python train.py --intermediate_size=576 --rope_theta=10000.0 --rope_fraction=0.25 --parallel_block=false --init_std_o=0.0 --lr_mult_qkv=0.7 --beta2=0.99 --schedule="wsd" --final_lr_fraction=0.1
MLP neurons of a small language model. Each row is named by its layer, matrix (gate and up: input weights; down: output weights) and neuron, and shows model dimensions 160-223. Each number is 128 + 24 x the weight over its row's rms, rounded and kept within 0 to 255. A neuron's up and down rows have the sign that makes its largest values positive.
After each neuron's rows, "fires on" lists the tokens most often at its 100 highest values on Wikipedia text that the model never trained on.

L5.gate70 [136  94  84 151 119 126 133 112 154 146  98 141  99 148 151 150  98 119 151 142 170 138 113 137 135 117 154  91 113 145 131 131 117 135 115 135 127 154  98 127 151 157 159 167 133 148 127 153 119 128 157 147 143 109 125 103 100 120 114 152 121 121 118 166]
L5.up70 [108 127 156 103 116 126 114 119 121 127 155 135 168 174 167 113 123 147 138 123 161 136 168  92 121 112  76 137 120 118  84 142 141 124 143 137 163 146 129 109 174 117 143 136 167  91 134 104 168 104  93 139 160 152 132 156 137 122 137 134 141 126 124 148]
L5.down70 [145 142  92 171 173 118 139 126 121 130 178  86 122 115 119 112 109 181 156 147 118 109 122 103 106  79 112 137 108  91 141  96 196 138 111 141 163 139 133 105 171 104 146 116  96 134 138 149 165 163 115 137  94 150 101 165 154 138 127 131  99 127  97 139]
fires on: "ure", "e", "f", "me", "ad"

L8.gate538 [113  97  97 170 178  97 175 152 115 125 122 129 160 108 120 142 129 125 167 133 139 138  92 138 184 130 135 113 130 112 143  67 117 111 107 112  75 177 131 149 114 117 118 128 132 136 136 150 134  78 143 149 137  85 141 142  99 165 180 150 116 131 137 137]
L8.up538 [153 131 104 161 151 145 106 138 109 103 103 142 185 122 110 123 100 123 107  88 115 104 142 143 101 125 143 120 197 105 119 106 103 138 157 112 124 139  99 127 138 107 157 182 147 169 122 119 127 133 112 144 160 139 119 132  93 141 108 132 147 150 158 104]
L8.down538 [129 121 133 104 116 149 100 155 144 138 137 137 138 117 218 107  85 101 134 144 136 141  98 152 140 136 102 131 168 156 118 121  99  96 140 107 140 124 122 181 124 153 120 121 143 130 132 142 114 106 145 124 113 177 108 128 151  54 146 113 109 136 126 137]
fires on: "il", "s", "ar", "on", "art", "tt"

L6.gate196 [150 134 138 134 108 195 101 137 123 118 170 131 143 146 122  95 115 129 119 157 163 148 142 120 148  76 149 115 130 114 151 153 133 138 110 145 105 121 119 109 109  84 113 142 168 179 110 131 136 139 103 129 105 152 170 101 153 135 102 108 173 115  98  72]
L6.up196 [130 158 114 174 154 114 128 165 139 111 136 137 116 125 110 141  90 108 113 101 119 119 126 119 123 167 112 118  82 171 127 127  81 138 153  89 116 124 113 139 147 102 129 116 123 110 133 116 137 149 126 140 120 134 111  87 125 157 132 122 150 104 100 119]
L6.down196 [166 139 127 114 129 126 126 132 135 145 173 101 125 152 123 124 152 148 128 145 134 119 141 129 156 127 155 121 108  91 160 114  71 149 110 124 130 135 125 137 140 127 132 153 172 152 111 118 141  79 108 141  96 150 153 118 127 123  88 121 128  72 113 132]
fires on: "t", "p", "per", "or", "ck"

L7.gate430 [181 121 108 119 123 136 105 117 138 110 153 144 130 122 139 136 174 124 181 157 156 172 159 106 134  58 155 124 138 121 195 142 133 140  89 173  87  87 147 137 148 133 108 128 121  91 159 111 145 126 155 148 128 115 160 128 144 130 108 129 149 146 114 136]
L7.up430 [146 127  93 102 119 100 120 121 139 165 127 120 121  99 142 168 147 135 139 172 153 153 157 142 134 138 172 103 132 122 127  97  87 120 176  90 108 175 108 119 140 110  96 118 122 127 155 100 143 136 127 135  85  93 144 139  97 134 139 123 150 141 144 127]
L7.down430 [153 108 148 126 133 114 144 110 142 112 130 112 101 146 137  82 118 152 123 137 111 150 113  94 127 119 140 127 115 140 165 150  93 153  76 141 132  78 134 147 156 171 170 109 165 139 121 184 128 102 115 108 121 106 110 106  96 116 120  98 116 138  85 118]
fires on: "e", "or", " war"

L5.gate1 [106 123 129 114 144 121 108  95 130 103 171 133  97 124 164 135 129 134 138 155 126 148 103 114 106 105 133  64 165 159 164 170 122 138 120 110 106 163 133 143 110  70 119 136 130 122  93 106 129 111  90  79 119 139 138 111  83 114 136 118 127 104 135 152]
L5.up1 [115 169 133 134 141 153 111  99 119 105 152 136 159 105 184 124 174 142 126 157 111 135 144 117 127 158 128  83 156 156 129 133 113 146 180 132 156 142 130 141 111 113  94 155 139 112 138 139 127 129 117  90 135 134 131  86  91 146 111 108 127 106 187 135]
L5.down1 [179 132  99 151 116 184 131 109 128 100 122 125 153 120  80 101 172  95 145 132 128 102 114 105 129 173 130 146 118 118 156 124 151 108 140 125 159 109 121  91 107 114 154  96 146 159 136 126 112 114 129 123 148 119 122 138 137 143 147 130 111 102  98 113]
fires on: "th", "o", "=", "in", "x", "m"

L7.gate458 [147 150 101 159 113 132  93 180 111 186 131 106 115 120 124 143 136 123 130 165 125 161 122 107 134 116  99 145 142 136 129 116 130 167  84 146 168 152 136 127 107 146 168 143 129 119  93 160 120 109 126 135  94 108 114 159  76 134 125 139 109 154 129  99]
L7.up458 [ 79  93 140 155  95 145 128 151 121 147 147 127 146 147 116 150 132 110 166 169 112 172 118 134 104 121 183 116 162 133 165 114 109 131 112  72 100 172 142 141 109 166 159 125 169  83 113 106  98 128 125  96 141 129 109 136  96 103 104 159 118 120 127 156]
L7.down458 [ 96  71 173 106 112 125 125 140 122 111 119 124 142 127 120 184 115 147 179 144 109 110  96 131  89 135 160 157 138 151 147 125 120 134 162 129 116 152 121 100 120  88 135 130 125 125 126  96 117 123 124 131 123 103 136 120 104 148 122 162 139 110 139 152]
fires on: " first", " in", "re", " School", " school", "ine"

L8.gate331 [ 96 106 140 121 148 134 105 140 163 111 146  99 115 150 161 135 101  99 139  89 124 144 162 175 138 113 180 102 156 135 105 130 109 152 135 146 129 118 116 103 149 119 154 120  89 124 100 135 116 145 114 114 106 150 154 131 162  88 124 127 120 149 116 148]
L8.up331 [ 83 135 131 141 145 108 135 112 162 118 145 107 108  88 113 144 119 134 102 137 140  81 154 112  91 115 131 154 126 109  93 137 121 121 100 104  91 126  96 118  99 135 153 117 124  60 128 155 154 153 132  90 181 148 141 111 152 152 130 135 152 124 125 138]
L8.down331 [136 133 152 137 126 101 125 110 141 120 169 125 128 174 134 197 161 161 160 135 119 101 160 120 143 113 164 122 157 108 128  71 138 164  83 122 152 114 104 107 121 129 130 116 110 139 129 120 141 145 129 108 123 109 139 122 104  99 156 102 129 115 126 113]
fires on: "-", "f", "w", "st", "c"

L8.gate362 [158 135 148 169 114 140 143 159 148 119 146 148 118 129 103 156 154 129 134 143 127 158 131 166 135 123 100  91 124 127 160 116 138 146 100 158  63  84 101 145 121 124 109 121 165 151 139 138 146 129 135 146 108 153 134 131  78 158 145 122 160 167 128 111]
L8.up362 [177 131 102 126  88  94 116 144 127 103 169 107  94  96 120 136 116 164 123 136 115 160 133 119 151 118 113 136 152 114 132  88 116 128 117 148 127 121 178 122 115 105 132  83 148 144 119 103  97  87 127 117 106 153 147 119 120 154 112 117 138 149 136 169]
L8.down362 [121 153 145 116 114 162 141 135 123 132 121  59 122  99 123  96 156 103 129 150  98 115 158 128 119  84 141 119 169 103 140 150 151 125 105 140 114 130 132 138 138 127 171 151 111 113 158 117 128 138 133 118 151 145  91 116 110 141 136 133  92 147 106 119]
fires on: "or", "|", "ar", "th", "g", " who"

L7.gate123 [139 115 132 163  88  99 163  97 140 138 104 138  75 123 138 154 139 144  96 170 100 116  67 136 124 133 160 116  88 135 132 142 148 116 151 101 121  95 188 115 133 108 145 118 167 128  90 160 130 144  87 125 116  82 132 105 125 140 116 114 115 152 130 129]
L7.up123 [125 179 146 115 123 113 143 105  91 121 139 121 117 153 101 146 105 114 158 146  91 129  93 171 167 124 158 107 115 135 131 121 133 135 154 113 114  76 123 137 142 125 107 120 153 126 119 146 117 129 127  78 148 168 115 111 144 124 148 143  98 119 113 133]
L7.down123 [154 133 114 124 125 144 109 118 102 125 100 132 130 173 128 106 113 168  85 126 103 160 145 162 149 114 100 149 134 107 182 148 138 113  98 135 145 117 113 111 161 134 132 131 131 128 111 174 118  82 148 137  96 173 151 146  96 144 183 150 137  95  81  84]
fires on: "y", " as", "il", "ran", "el", "i"

L8.gate214 [119 146 101 108 147 113 102 158 187 124 169 133 130 133 113 147 128 117 140 109 101 149 111 132 127  94 117 145 134 158 149 163 151 209 136 130 123 133 150  97 160 120 146  95 113 100 140 153 113 164 113 134 119 122 129 185 144 127 133 115 171 169 101 129]
L8.up214 [138 155 123 131 130 145 147 129 111 160  80 105 140 131 143 145 145 101 106  90 139 140 148 102 140  52 141 113 122 119 124 136  97 151 129 159 144 109 109 125 136 126 183 100 134 122 144 119 150 103 172 133 158 138 125 110 115 125 184 124 139 126 159 101]
L8.down214 [162  99 119 170 110 102 132 122 146  95 148 104 118 151 119 115 114 126 112 127 129  95 169  80 145 123 101 106 139 147 132 102 147 135 133 101 106 143 158  90 133 165 137 145  99 121  99 142  99 151 128 151  92  86 125 130 125  49 159  96  94  98  89 109]
fires on: "-", "wa", "ta", "la", "w", "tra"

L3.gate561 [ 91 105 109 118 136 144 139 137 124 159 102 104  97 114 123 127  93 144 132 131 113 120 135 107 170 164 151 116 126 106 124 145 159  93 123 137 158 143 143 103  91  91 157 110 118 123 147 148 105 130 131 107 110 160 134 148 176 162 116 109 134 163 133 121]
L3.up561 [112 111 168 107 197  98 112 139 155 142 108 148 140 109 114 120 145 123 121 142  88 131 168 134 117 112 104 122 163  77 167 125 119 141  82 128 148  82 162 117 115  77 107 128  74 139  91 166  90 116 118 131  82 146 123 149 137 109 125 118 100 158 137 112]
L3.down561 [ 94 106 132 160 137 120 140 152 177 159 110 155  95 107 153 145 155 170  98 139 164 145 153 116 100  98 118 117 143 118 150 165 158 107  96 142  82 120 175 113 133 106 110 119 116  87 121  95 109 137 128 154 107 132 102 133 120 130 112 171 140 121 172 143]
fires on: "ant", "ent", "w", "ce", "b", "st"

L3.gate365 [142 107 165 152 136 116 140 134 167 105 164 150 110 115 141  91 138  75  88 140 125 146 135  89 128  93 128 121 147 138 164 131 105 169  98 171  82 125 149 130 162  95 132 133 133 129 106 155 126  96 140 143 143 107 140 133 132 146 131 122 128 162 137 123]
L3.up365 [129 168 129 134 142 113 121 101 110 169  92 148  63 162 157 125 139  96  92 230 130 174 154 125 146  97  70 141 142 131 125 141 110 163 107 152 129 135 116 152 153  93 105 126 125 131 107 131 138 116  96 154 140 125 120 155 145  90 162 100 131 127 136 128]
L3.down365 [132  93 147 128 121 152 162  97 150 167 156  54  97 152 101 114 129 146 150 147 124 118 135 138 100 106 102 132 124 109  95 126  93 136 147 158  75 124 142 151 114 153 154 132 114 144 107 136 156 137 119 106 133 158 108 146 154 144 118  95 146  81  72 117]
fires on: "ur", "lo", "t", "or", "in"

L6.gate338 [144 138 158 147 171 119 153  98 148 164 130 169 116 149 144 154 155 137 141 119 124 142 170 120 153 150 141  83  93  99 149 140 113 102 146 110 134  94 113 110 142 131 170 106 146 130 125 170 133 138 120 133 140 163 112  74 114 138 120 156  94 120 132 172]
L6.up338 [ 90 115 133 122 159 129 163 120  99 115 105 155 134  94 151 115 141 122 104 152 102 115 134 127 112 172 161 159 148 143 143 143 129  94 120 104  96 123 176 140 127 117 118 183  94 120  86 139 147 147 122 128 147 114 118 175 101 145  95 122 133 104 126  93]
L6.down338 [106 151 142 181 143 170 107 158 122 175 129  97 144 143 143 129 147 114 135 128 126 129 138 138 103  95 153 108 174 122 108 100 111  92  96 138 148 149 140 147 136 118 108 127 129 136 154 143 132 145 120  82 105  89  86 132 123 102 109 169 136 143 132  82]
fires on: "d", "s", "b", "ed", "m"

L6.gate307 [120 122  99 130 109 111 110 111 114 107 141  94 135  99 111 131 144 118 173 142  95 111 107 123 127 101  93  90 105 159 152 125  97 163 130 139 139 148 108 108 135 129 148 102 169 130 132 122 122 134 116 124  89 156 124 149  97 131 116 108 120 142 129 142]
L6.up307 [127 112 108  97 135  76 154  75 143 172 134 109 107  93 141 130 136 142 109 122 156 172 105 123 165  76 129 121 116 108 124 154 121 139 141 154  90 147 109 109 136 124 124 153 155 135 134  66 124 121  93 125 119 148 152 160  86 142 147 163 161 120 128  91]
L6.down307 [136 127 135 128  64 103 151 118 189 143 130 158 109 122 157 120 149 144 117 119 132 159 115 118 112 154 139 150 134 168 127 126 112 147 127 106 125 127  96  80 124 106 109 107 139  96 118 126 158 105 114 121 132 140 142 137 116 110  99  80 153  81 141 137]
fires on: "d", "t", "l", "ol"

L5.gate58 [148 149 134 135 124 109 156 116 121 126 117 135 114 149 142 184 145 115 130 108  94 118 137  91 112 173 168 165  94 141 168 141 141 140 148 122 147 142 120 126 155 139 141 126 139 115  83  82 152 102 114 102 182 120 138 157 136 186 101 125  98 136 102 118]
L5.up58 [141 167 107 104 138 104 108 147 136 118 174 121 166 119  79 129 161 151 157 163 119 150 158 117 119  79 138 115 115 101 123 158 139 119 110 131 165 124 124  96 103 113 105 111 119 139 132  98 108 123 121 152 109 161 135 151 120 153 122 109 160 122 116 117]
L5.down58 [101 164 148 119 153 117 132 117 112 126 143 146 121 151 135 186 118 124 128 174 144 134 115 100 171 157 122 147 187 132 149 112 110 112 145 154  39 112 144 106 133 104 126 160 175 158 128 112 184 128 132 122 121 125 146 115 157 155 100  69  94 180 158 130]
fires on: "o", "er", "ta", "d", "n"

L5.gate440 [137  67  85 103 100 124 139 130 108 162 105 116 109 153 102 117 147 161 120  98 116 160 115 144 120 105 143 142 129 142  71 115 123 144 120 149 116 113 167 127 128 105 152 143 128 105 178 129 150 126 143 121 136 104 125  99 134 135  99 113 103 148  76 150]
L5.up440 [101 135 122 169 140 105 145 140 162 161  69  90  97 133 131 114 143 106  80 178 111 131 117 111 157 159 154 152 113  86 154 123 143 137 130 170 132 153 124 136 126 149 165 137 178  94  98 100 157 136 109 134 135 135 147  96 136 117 153 114 120 139 102 111]
L5.down440 [107 164 172 161 123  77 130 160 112 155 102 131 132  98 131 200  94 133 130 120 152 111 140 164 155 170 161 148 101  65 122 154 131 139 112 107 116 113  89 127 137 158 131 153 145 150  97 115 137 149 128  90 150 146 145  82 158 149 133 131 140 155  77 137]
fires on: "ed", "t", "ut", "ran", "ary", "ations"

L3.gate18 [146 148 147  88 147 142 125 115 121 123 135 104 131 149 136 140 103 126 131 138 102 108 131 101 121  92  95 138 142  96 124 141 147 127 118 125 105 142 157 186 125  92 120 111 143 125 126 129 196  85 113  74 148 154 151 122 153 145 117 117 172 147 108 153]
L3.up18 [107 101 157  96 142 115 132 130 159 112 121 117 129 100 138 143 126 121 186 121 127 135 143 169 103  95 112 127 130  88 119 137 134 123 166 141 152 101 148 123  78 119 145 113 113  89 117 143  66 152 140 107 138 137 127 139 144 132 112 135 126 139 139  78]
L3.down18 [107 132 146 158  98 120 127 122 177 142 138  84  99 153 167 161 136 138 117 134 161 129 176 128 116 111 157 118 128 104 167 115 143 128 125 146 120 129 158 103 103 118  93 111 104 134 149 144 109 167 148 129 143 129 126 123  95 126 106  92 125 144 172 121]
fires on: "ot", "k", "ip", "ign", "h"

L6.gate231 [121 112 164 107 103 164  97 123 124 154 107 140 111 136  96 125  82 158 150 173 117 125 111 158 152 120 131 146  89 132 147 141 115 160 152 110 109 125 127 114 123 152 167 104 171 164 103 152 137 123 116 130  99 161 163 161 142 122 178 117 144 138 111 125]
L6.up231 [124 136 128  85 157 122 126 128  81 122 121  78 162 153 118 132  81 131 119 182 103 112 157 131 106  95 147  99  72 127 125 128 116 126 174 119 118  89 128 131 114 126 113 105 173  81 150 116 117 120 134 136 184 144 144 120 111 146 128 134  87 154  82 112]
L6.down231 [133 136 130 172  93 103 100 121  97 124 117 183 102  83 104  86 143 159 133  88 102 146 142 105 144 145 140 159 128 106 133 163 124 137 148 141 160 145 137 128 136 147 134 128 108 132 123 172  88 158 122 137 138 128 128 135 120 156 122 149 111 104 120  93]
fires on: "t", "y", "st", "il", "d", "ri"

L3.gate185 [177 131  91 132 142 127  92 160 141 156 150 119 130 136 128 146 137 150 116 144 123  84  81 148 113 132 175 160 125 131 150 121 120 178 111  79 109 147 126  71 163 179 125 113 129 126 159 104 125 161 125 138  89 126 154 134 163 160 173 129 104 117  92 139]
L3.up185 [203  91 143 132 127 123  97 142 134 100 166 141 132 138 158 139 144 148 186 152  85 120 123 150 104 147 121 120 143 158 108 157 104 141 111 126 126 140 113 126 113 105 116 103 161 137 122 131  81 142 139 134 112 145 183 152 134 105 140 116 121 129 112  64]
L3.down185 [118 128 105 146 114 148 167 144 165 118 145 133  91 147 156 106 132  98 125 123 121 147 148 144 123 141  90 132 137 128 164 145 140 132 106 147 130 102 127 128  94 151 129 169 137 105  74 111 116 131  82 126 166 135 158 129  94 131 109 117 142  73  97 120]
fires on: "hi", "ir", "men", "ra", "gen", "a"

L7.gate79 [135  77 137 134 172 141 177 125 139 129 104 139 124 108 146 179 120 124 132 129 157 115 127 125 123 117 179 122 104 119 108 100 119 128 153 130 129 136 150 132 120 111 138 118  94 153 153  94 107 102 133 133 142 145 131 105 105 154  96 119 122 122 105 161]
L7.up79 [134 116 148 142 181 138 138 187 128 130 143 147 171 128 125 127 134 163 132 138 136 135 115 134 125 125 166 122 140 122 109 125 146 120 120 156 163  97 183 132  83 115 156 144  63 133 133 129 150 129 106 131 163 134 138 108 112 144 104 134 120 137 135  99]
L7.down79 [140 177 141 115 134 136  83 192  83 152 140  76 135 105 132 131 149 138 159 120 124 148 118 122 124 129  64 150 164 124 116 110 113 110 166 157 179 126 113 126 148 117 153 146 129 108 157  77 148 149 108 132 152 133  95 140 110 111 139 129  85 167 124  98]
fires on: "ar", "s", "ed", "est", "am", "po"

L8.gate454 [187 130 120 181 164  93 161 136 123 143 138 128  94 130 153 140 157 143 149 139 111  91 168 164 118  76 157 118 144 111 146 138 120 144 143 112 135 102 167 138 115 147  99  98 108 153 105  81 128 130 108 162 103 153 118 140  91 167 140  93 113 140  95 108]
L8.up454 [110  96 105 129 148 161 100  40 131 128  71 106 157 121 121 128 145 107 128 118 161 136 119 148 107 141 118 122 145 136 145 142 118 118 112 104 105 116 146 129 157 124 142 138 175 107 153 146 121  88 135 122 105 124 161 146 137 116 124 129 120 134 130 115]
L8.down454 [105 103 123 137 141  98 133 125 156 133 137  89 108 157 143 104 121 113 123  76 159 141 129 137 106 148 112 140 150 155 139  97 121 154 123 100  88 104 106 114  96 110 157 107 130 139 160 133 145 135 103 181 144 114 146 133 127  89 104 130 104 140 122  84]
fires on: "her", "w", "um", "er", "*", "'"

L7.gate112 [188 152  88 143 165 108 112 120 119 144 118 130 105 121 163 129 133 158 128 146 102 147 144 167 142 108 132 124 165 163 162 136 118 127 120 166 142 116 146  97 136 146 117 108 122 128 130 127 133 100 100 128 151 204  73 118 130 158 122 130 116 144 111 132]
L7.up112 [143 156  85 173 131 155 135 150 123 149 164 146 121  97 115 176 167 133  88 155  72 156 168 130 135 119 149 136 134  98 133  78 134  99 141 145 150 128  85 125 121 120 127 150 174  77 164 140 166 139 113 171 109 110 119 161 140  82 120 126 147 120 139 118]
L7.down112 [128  71 146 144 138 160 124 104 103 108 117 157 114 112  72 101 126 133 120 154 133 128  98 125 142 136 129 123 142 105 129 134 117 176 190  94 144 114 138 128 132 133 123 112 169 154 113 157 140 167 125 137 117 133 126  78 154 124 119 146  86 150 132 132]
fires on: "e", "ze", "an", "el", "re", "and"

L7.gate263 [140 179 147 101 111 128 131  98 133 121 157  94 140 142 138 116 108 189 152 139 107 110 138 123 155 125 164 132 128 148 146 148 138 133 122 104 118 119 119 116 112  94  95 144 129 160 153 152 150 119 131 121  94 125 138 176 126 142  64 119 142 162 141 150]
L7.up263 [ 99 114 124 101 117 101 148  94 136 101  84 144 108 110 103 131 163  74 118 165 132 128 129 153 174 142 118 135 134 115 120 126 101 146 100 133 103 138  73  99 110  94 149 111 140 152 130 121 136  85  92 151 145 174 183  97 118 146 116 140 134 137 154 176]
L7.down263 [174 154 170 144 109 141 136 107 123 160 133  98 148 157 143 166 125 139 112  95 133 139 125 143  98 164 169 115 128 197 140 100 106  97 124 109 131 134 136  95 164 100 159 115 102 138 138 149 146 161 117 132 100 117 126 144 131  96 124 159 169 111 138 130]
fires on: "d", "t", "at", "ot", "ar", "it"

L3.gate553 [ 94  79  54 154  95 104 133  58 139 104 112 139 130 137 102 111 153 127 122 153 155 154 116 129  84 101  92 126 142 125 126 107 106 132 112 152 109 123 100 136  97  93 138 106 129 124 167 186 110  81 131 119 102 113 152 113 119 107 134 127 125  90 122 149]
L3.up553 [ 91 102  98 137 131 117 117 101 112 112 131 133 140 149 133  92 176 142 133 121 128 135 104 180  94 126 101 157 118 120 115 116 117 139 124 122 105 130 104 147 109  98 121 112 134 133 171 146 114 112 155 128 106 165 171 102 136 118 121 135 135  92 126 122]
L3.down553 [130 152 105 179 164 114 170 112 129 123 137 143 156 132 101  86 167 160 139 138 126 114  92 162  99 130  83 118  90 119 104 113  95 123 139 123  90 135  86 150 156  94 139 127 137 158  90 139 101 122  76 156  85 123 128  75 155  96 101 164 167 105 118 127]
fires on: " 18", "20", " 19", "–20", " Ho"

L5.gate557 [110 129 106 119 112 123  86  95 138 119 118 128 130 150 141 162 130 136 133 139 155 134 151 155 130 141 132 106  79 168 137 112 116 111 128 132 165 170  88 133 150 165  89 162 108 108 110 127 188 124 157 150 156 172 153 168 125 120 150 106 116 134 163 146]
L5.up557 [129  95 134 121  98 124  95 148 132 142 107 146 128 149 151 136  97 153 161 189  97 171 165 121 128 119 113 153  98 114 147 158 103 104 167 158 141 136 115 128 129 184 125 115 126  88  55 127 136 152 125 130 176 114 155 149 103 144 119 128 145 123 148 116]
L5.down557 [151  98 135 160 123  98 115 162 134 143 146 130 116 130 128  58  82 155 131 172 103 138 115 135  90 144 104 131 118 121 134 140  94 132 139 111 147 144 134 141 137 143 111 109 139 148 114 112 109 132 108 118 112 101 119 128 152 136  80 112 130  86 142 119]
fires on: "ome", "se", " Z", "Z", "gg", "in"

L8.gate3 [158 145  99 174 124 111 137 123 149 119 145 138  75 131 128 142 139 142 149 173 153 115 155 183 214 127  88 114 149 122 138 121 179 151 107 156 157 124 165 137 109 133 142  78 128  97 142 125 100 160 125 157 153  80 118 109 129 141 121  95 129 138 112 144]
L8.up3 [137 162 168 182 135 103 168 107 150  94 125 191 122 130 143 103 135 145 117 139 136 156 163 119 131 133 113 116  94  95 110 171 121 133 166 125 108 125 152 128 170 129 140 136  82 110 117 127 109  83 129 128 132 145 135 115 122 141 131 123 118 138 135 141]
L8.down3 [ 95 131 142 133 197 165 124 149 120  85 139 142  84 126 115 118 135 134 108 102  95 132  96 145  91 124 142 108  96  88 143 141 133 116 127 156 145 128 148  98 152 161 103 102 102 104  81 121 116  85 174 129 107 179 113 126 138 133 154 157 140 143 135 173]
fires on: "le", "pe", "bu", "ga", "wa", "f"

L5.gate107 [118 104 114 131 136 127 165 162 133 168 112 118 117 151 146 137 139  69 164 110 133 187 158 104 172 146 126 123 119 107 113  94 111 122 133 132 102 105 120 136 164 131 164 145 174 115 158 129 111 128 149 113 175 118 118  86 122 139 110 147  76 123 100 151]
L5.up107 [ 53  80 118 108 130 123 129 160 118 162  68 104 107 138  96 118 179 130 173 116 141 137 101 121 185 178 145 126  80 146 120  99 151 100 163 156 154 127 136 116  87 159 149 166 157 117 137  94 123 136 167 101 122 110 132 100 160 149 129 123  99 123 125 111]
L5.down107 [ 92 118 171 157 123 133 134 161 113 116 126 104 114 120 144 141 119 125  98 148 141 122 158 120 141 132 154 119 137 139 158 120 102 129 148 116  87 114 146 137 150 171 114 122 129 145 109 136 139 153 134 179 130 159 116 109 110 171 108 167 136 145 129 146]
fires on: "t", "ant", "ch", "er", "el", "ut"

L5.gate414 [171 125 163 105 125 136 121 116 123 113 129 115 118 137 145 144 119 137 158 153 154 121  96  99  91 177 136 140 192 171 101 146 146  85 105 164 155  91 123  95 131  94 120 143 112 137 175 123 131 162 114 130 127 158 169 117  94 166 113 128 116 152 105 139]
L5.up414 [ 85 170 142 148 140 136  70 120 120 110 118 195 165 121 141 147 158 137 129 168 151 102 141 124 126 147 138 117 117 116 109  97 131 102 125 156 178 112 115 115 104 104 122 151 162 106 162 122 124 136  82 155 119 122 107 105 111 139 122 136 133 150 155 157]
L5.down414 [151 161 137 127 117 150 131  90 121 122 123 139 147 117 133 121 122 108 121  86 122  77 119 150 143 123 173 148 123 150 127 161 146 140 146 159 142 143 110 105 122 123 106 185 132  83 188 185  79 127  91 120 105 153 110 104 116 145 108 105 123 109 144 169]
fires on: "ir", "o", "om", "id", "m", "iv"

L6.gate212 [128 110  87 140 128 135 171 143 128 123 146  72  93 132 118 145 120 133 145 159 140 157  99 103  87  91 179 156 151 122 117 137 138 127 126 114 108 141 186 105 128 147 123 117  84 131 125  99 132 150 127 125 132  72 127 187  85 155 131 107 104 157  87 131]
L6.up212 [120 118 121 111 111  92 115  94 189 142 121 149 137 139 126 135 143  93 143 104 126 144 130 176 145 145 151 100 129 143 143 149 113 131 103 130 130 127 144 121 116 119 116 126 150 117 158  96 115 107 109 117 116 166 183 141 110 143 152 118 126  94 134  85]
L6.down212 [126 131 145 157 149 161 164 167 149 119 141 109 122 151 151 207 139  85 125  87  96  95 111 143 102 150 138 128 149 156 139 105 146  95 101 121  99 141 149 104  75 130 100 118 163  91 165 127 171 121 137 135 151 108 131 119 108 159 104  72 132 130 164 125]
fires on: "hi", "er", "ot"

L7.gate524 [144 132 105 121 114  99 149 109 103 125 147 131 132 130  95 138 116 160 110 167 122 131  95 165 143  87 112 141 125 135 167 128 158  91 121 124 120 109 136 139 132 121 125 156 146 145 104 138  79  92  92 138 149 110 150 154 113 168 104 108 146 155 122 108]
L7.up524 [160 189 115 145  90 104 129 152  90 131 119 124  82 154 152 136 172 150 113 150 108 130 102 142 193 131 147 186 155  90 105  99 141 129 114 108 132 122 132 145 123 115 141 158 140 127 132 136 100 116 112 117 160 150 139 102 129 148 121 114 128 138 131 135]
L7.down524 [158 111  95 117 120 160 139 129 164 141 125 130 132 109 127 170 114 136 123 118 112  98 119  77 191 121 125 118 120 131 164  89 140 135 140 153 148 131 113 110 112 143 131 147 131 149 146 163 110 115 131 143  83 139 149 121 153 103 148  97  66 124 124 130]
fires on: "e", "com", "el", "il", "vi", "a"

L3.gate431 [151 142 111 173 106 102 156 100  88 146  81 123 112 131  90 115 163 127 122 155 142 138 150 122 122 139 137 116 129 133 113 160 128  82 119 133 130 128 117 137  79 128 160 136 110 130 115 137 109  86  85 148 121  96 103 137 115 138 147 125  73 138 114 136]
L3.up431 [162 116 111 112  88 121  74  85 112 131 136  98 123 102 127 163 143 116 109 123 128  81 138 132  87 150 125 141 153 132 124  85 137 119 116 141  78 120 107 131 149 101 121 127  96 155 170 152 121  89 146 119  81 150 200 154 108 134  81 119 143 116 100 129]
L3.down431 [126 120 134 150 143 131 128  98 113 147 155 109 121 107 121 204 110 113 160 113 149 128 133 113 112 123 133 155 122 171 110  99 166 125 121 118 129 156  77  84 133 119 179 124 121 131 158 154 128 157 126 142  55 102 126 118 162 125 117  48 114 143 133 133]
fires on: " 18", " 19", "–20", "–19", " 17"

L7.gate180 [166 128 158 109 135  77 119 108 147 105 176 135  62  93 123 129 137 114 118  93 124 102 108 121 152 109 137 111 140 119 137 132 145 141 118 104 131 104  98 140 110 170 131  97  99 109 154 124 125 141  92 111 107 138  90 122 128 115  91 114 137 171  78 134]
L7.up180 [119 134 150 103 137  87 112  98 172  82 127 125 140  72 152 125 135 110 129 113  98 148 101 139 138 143 133 125 159  89 113 107 116 146 140 147 136 114 183 133  93 124 101  83 128 116 141 112 134 136 109  91 134 132  68 116 117 130 108 113 144 161  95 116]
L7.down180 [101 163 134 179 133 153  92 153  98 139 137 118 144 129 200 134 140 138  90 178 119 159 109 161 126 119 152 128 123 114 144 153 101 167 169 141 123 156 135 126 113 102 138 138 158 120 116 100  97 141 120 128 143  82 160 137 139 128 140 123 139 106 202 109]
fires on: "e", "h", "k", "n", "ta"